python train.py --beta2=0.98 --max_grad_norm=1.0 --warmup_steps=498 --decay_fraction=0.852 --train_tokens=204400000
MLP neurons of a small language model. Each row is named by its layer, matrix (down: output weights) and neuron, and shows model dimensions 0-127. Each number is 50 + 10 x the weight over its row's rms, rounded and kept within 0 to 99.
A block is one neuron, or neurons of one layer that tend to fire together. Before each block is what it responds to, as a language model described it from the Wikipedia text at the highest values.

Responds to: Final suffix pieces that finish a word split across tokens, mostly in biographical or institutional text, such as execut-ive, academ-ic, assist-ant, archit-ect, col-lege.
L2.down188:35 40 60 48 46 62 46 44 51 54 49 50 43 56 49 55 49 55 44 54 40 45 65 64 60 57 65 51 58 49 60 49 39 35 45 53 49 53 46 52 36 46 31 34 50 67 56 53 40 75 44 79 47 44 65 67 43 47 58 44 51 46 57 35 28 56 64 52 28 26 66 41 55 61 40 53 51 50 63 63 52 46 55 58 49 47 49 64 47 49 48 55 44 57 48 59 76 52 52 57 70 55 38 49 53 39 54 46 50 31 44 55 54 51 40 53 45 35 49 42 58 49 70 60 46 48 56 56
L2.down222:37 51 47 50 66 60 32 61 63 31 59 72 42 63 66 51 72 47 48 42 46 64 33 62 43 49 62 60 45 57 32 72 54 41 57 45 49 61 56 59 58 68 48 49 39 41 51 39 42 55 45 61 67 59 49 24 35 67 52 33 63 61 47 32 50 24 49 41 43 56 55 47 64 58 53 53 62 56 56 39 41 62 52 51 58 36 29 64 31 53 52 56 48 52 69 52 49 70 41 41 39 51 58 46 55 49 58 45 41 23 49 39 52 56 33 44 59 44 42 57 60 41 51 52 43 55 64 61
L2.down368:49 45 51 27 48 36 28 58 51 57 55 56 39 54 38 62 47 51 41 33 48 57 39 66 41 49 57 50 72 50 47 49 63 33 47 68 70 51 47 52 65 38 54 50 54 49 33 32 51 51 45 63 55 63 51 61 50 41 32 50 49 46 28 44 53 55 49 39 60 50 48 52 47 59 44 54 55 49 63 40 46 52 61 54 58 47 49 59 41 68 50 40 47 26 53 55 53 65 38 45 44 68 52 52 42 44 42 66 51 55 36 42 28 54 49 69 57 59 54 63 59 58 50 42 52 40 44 37
L2.down623:63 65 52 26 40 53 61 47 32 44 42 37 60 46 47 45 36 44 66 61 55 53 56 45 48 33 61 50 50 54 51 40 42 56 65 69 35 50 60 63 51 37 38 69 52 43 51 45 46 45 47 57 36 60 50 72 50 52 42 46 42 22 54 40 53 51 55 45 45 32 46 50 54 42 41 51 40 45 51 55 50 43 67 48 62 66 58 65 63 38 58 51 53 54 49 56 58 40 64 48 54 21 37 41 26 50 58 47 45 35 49 34 44 49 68 59 51 52 51 55 42 52 47 52 55 35 41 57

Responds to: Digit right after a thousands comma in vote tallies and census figures (3,824, 1,083), plus decimal points and words leading a quantity (at age, a, more than).
L5.down517:48 31 64 38 47 42 44 49 46 71 42 71 34 39 64 47 42 61 47 55 54 48 50 60 58 32 60 48 59 65 29 61 51 49 48 44 60 57 28 53 59 55 50 51 68 59 43 51 33 38 37 50 48 34 45 61 47 43 65 42 60 52 54 57 40 71 61 49 64 63 57 52 51 55 41 74 47 51 61 46 65 47 68 46 40 66 32 48 45 43 52 50 47 51 67 56 36 48 63 39 67 47 54 47 58 70 60 59 53 57 47 49 41 58 70 54 55 53 57 41 30 54 46 55 55 48 44 47

Responds to: Passive verbs or naming predicates right after "was", "is", "were", such as appointed, called, named, signed, commissioned; weakly digits and name fragments in tables.
L4.down316:50 44 55 56 60 43 26 62 23 63 72 63 51 39 49 42 62 38 64 51 57 60 50 63 57 60 34 61 43 51 63 38 42 49 39 58 47 32 52 34 51 36 42 49 42 59 54 54 50 71 50 62 51 48 54 61 27 54 54 57 27 42 58 52 47 55 57 56 57 69 60 49 43 52 34 56 62 48 57 31 51 64 46 60 42 35 56 35 49 67 43 35 33 47 56 51 46 51 56 45 35 61 50 44 50 46 55 42 56 33 49 55 54 58 44 38 71 55 47 50 30 50 54 46 40 60 50 44
L4.down856:51 45 48 41 54 64 52 62 52 49 65 58 62 46 59 53 56 58 49 57 47 58 47 60 63 69 55 55 52 50 60 43 55 73 45 36 66 44 54 54 51 29 34 63 61 37 48 43 40 52 39 45 43 58 61 56 53 47 43 41 63 43 49 47 41 40 64 52 52 53 48 42 68 40 55 53 49 51 48 58 49 44 51 51 47 50 40 40 52 67 52 45 29 50 39 38 52 56 57 60 52 46 47 30 70 51 51 62 46 51 54 59 52 56 50 54 64 61 48 57 37 59 49 33 63 47 45 66
L4.down905:64 67 41 52 70 36 56 71 53 33 52 56 46 40 62 49 25 38 43 42 33 54 59 41 51 53 43 46 44 51 41 44 70 43 26 56 39 70 51 53 48 44 42 60 43 20 43 49 53 50 52 46 60 47 64 40 41 52 54 54 59 34 46 73 56 46 46 77 64 42 49 51 45 47 37 37 50 48 57 64 61 50 35 49 60 66 63 47 52 42 46 53 52 61 60 43 61 40 44 23 46 43 39 51 37 46 49 49 55 49 60 63 55 50 42 50 41 67 40 33 50 70 46 50 47 53 66 59
L4.down946:37 68 59 43 40 55 53 57 37 61 45 52 51 62 36 56 36 53 45 29 38 56 31 44 55 53 53 41 60 65 53 27 51 45 45 59 48 59 51 35 54 46 49 57 51 38 58 61 49 67 42 49 53 68 56 48 57 32 50 38 51 48 49 52 42 49 40 61 42 35 71 49 41 22 46 57 49 37 45 35 41 39 50 52 41 65 53 30 49 55 52 62 49 57 38 23 46 39 49 37 59 54 41 47 77 64 55 14 47 52 62 65 63 65 54 54 36 66 48 60 50 45 69 42 42 76 47 67

Responds to: Final word pieces that finish a common noun split into subword tokens, such as Cemeter-y, indust-ry, Commend-ation, Comp-any, mov-ement.
L4.down237:54 53 48 61 44 35 71 46 45 39 61 54 61 68 58 54 49 60 23 37 62 23 49 49 35 56 69 60 46 50 43 49 39 68 25 42 46 48 41 43 46 41 38 42 22 45 62 60 49 46 44 41 56 46 62 50 67 76 61 36 68 49 39 57 66 47 43 65 54 46 63 70 36 34 42 48 52 41 43 51 38 40 50 51 53 38 55 62 49 50 53 52 52 60 51 56 54 41 49 46 49 44 42 46 44 60 59 35 55 36 36 56 41 45 54 34 68 42 50 57 36 47 73 45 45 44 55 60
L4.down366:53 53 50 45 66 53 33 50 49 37 48 50 41 52 68 34 56 49 53 63 50 48 49 59 47 64 56 59 52 51 38 42 40 49 45 54 41 34 68 56 47 39 59 39 55 58 59 55 43 46 52 61 49 54 38 77 71 43 72 45 67 41 50 51 57 50 51 43 53 67 52 44 39 48 47 39 56 50 51 41 34 40 64 56 57 55 72 34 55 58 49 55 43 48 44 44 47 33 37 56 39 46 39 55 26 37 55 54 63 56 62 60 62 58 32 51 45 41 44 62 80 42 35 42 49 41 52 30
L4.down689:42 57 55 38 55 36 56 48 42 54 42 55 31 46 74 46 35 38 50 53 47 49 68 45 46 46 54 43 29 59 48 39 53 55 52 39 40 47 44 56 40 46 63 45 53 40 33 58 60 36 40 33 61 56 57 51 51 46 60 52 53 52 41 46 36 71 53 29 43 65 58 42 52 65 54 35 63 54 52 68 42 41 46 65 57 54 83 57 50 48 44 46 67 53 40 50 56 41 38 51 28 60 40 69 38 57 60 51 39 67 46 49 54 40 53 51 52 39 26 57 36 50 36 70 52 56 44 45
L4.down799:38 67 58 44 60 70 46 62 35 42 46 40 58 68 79 65 54 61 32 55 39 49 54 48 63 43 49 61 50 32 49 45 45 35 51 60 51 52 49 70 43 45 51 50 42 46 56 61 51 62 45 62 40 58 51 46 33 46 63 48 48 47 48 53 57 67 59 65 46 58 47 46 44 44 56 47 58 64 42 35 40 46 54 66 38 56 66 50 56 35 44 51 67 58 50 47 59 36 36 53 59 53 57 29 63 42 44 64 79 33 45 56 50 61 52 56 42 30 51 58 60 44 36 77 42 49 28 50

Responds to: Fires on the first word after a subject, verb "is/was", or appositive comma, such as also, a, not, now, as, in biographical and descriptive sentences.
L2.down12:56 55 44 47 49 48 40 46 56 53 43 55 44 43 38 43 54 57 50 60 60 56 61 42 42 52 57 52 45 30 50 38 33 44 42 53 50 33 58 68 56 43 22 75 51 49 41 26 47 52 50 53 42 49 53 62 68 34 51 63 53 53 41 40 34 39 58 59 41 35 24 61 56 51 50 45 29 55 62 39 55 46 55 46 53 55 49 51 52 56 40 60 44 60 37 54 60 54 61 66 61 54 52 59 44 42 54 38 69 43 44 48 58 44 42 59 62 43 35 53 48 57 27 48 62 39 46 58
L2.down93:67 37 76 57 51 71 68 31 37 47 49 29 57 44 38 61 58 45 37 45 52 53 43 48 60 50 41 66 62 40 63 41 30 51 53 34 58 53 36 47 31 66 54 37 41 43 65 41 46 54 46 53 44 53 52 36 56 35 44 39 53 46 46 49 42 55 44 44 38 68 48 76 37 65 39 58 54 60 58 72 58 47 45 47 56 48 37 60 39 62 40 53 40 56 43 44 45 73 65 58 50 80 51 59 59 34 48 44 30 46 50 61 43 55 29 51 37 42 50 52 48 60 39 39 44 57 50 55
L2.down643:54 46 42 56 54 50 56 59 40 50 68 62 56 48 44 42 50 68 59 47 49 61 48 48 44 57 44 40 44 52 69 72 46 39 53 34 47 49 30 51 56 62 51 64 32 24 56 28 50 61 43 47 44 40 43 49 57 49 32 65 44 48 44 50 53 41 48 35 40 27 54 57 51 40 65 63 48 46 50 25 60 56 43 41 52 44 64 52 57 60 44 48 39 44 45 40 52 45 48 52 55 48 56 51 38 62 53 53 38 51 48 61 44 61 50 52 59 64 37 57 53 68 45 42 48 44 39 54
L2.down985:62 60 31 49 74 39 53 57 42 47 55 49 62 56 37 47 48 59 34 55 45 46 44 43 41 38 63 55 54 52 40 44 48 53 35 36 52 53 49 59 61 51 46 46 64 77 49 54 48 60 47 47 49 36 49 48 48 43 42 48 56 41 57 66 51 43 49 50 54 63 59 57 46 41 57 50 31 56 59 46 64 44 34 53 39 66 28 51 46 32 29 73 38 66 52 55 39 44 39 41 50 56 65 44 56 57 49 61 78 42 47 67 42 54 55 41 51 37 39 47 68 61 68 49 43 56 41 46

Responds to: Final word pieces completing a capitalized word inside organization, award, work or place names, e.g. Psychological Sc-ience, Civil Avi-ation, Rossby Res-earch Medal.
L5.down955:50 53 34 44 52 50 48 37 49 48 64 47 69 55 57 41 69 50 39 47 36 27 53 35 54 38 57 47 67 54 31 59 63 45 33 40 56 28 52 49 44 45 58 24 44 44 47 25 39 57 37 63 55 50 48 48 63 38 44 54 54 60 44 55 47 55 72 66 51 53 49 50 33 36 59 51 38 38 52 44 53 43 38 64 51 50 35 62 70 56 39 54 46 68 64 30 47 55 54 39 63 42 49 28 72 38 55 53 61 45 47 65 54 49 63 54 48 55 54 49 51 54 61 60 59 58 38 48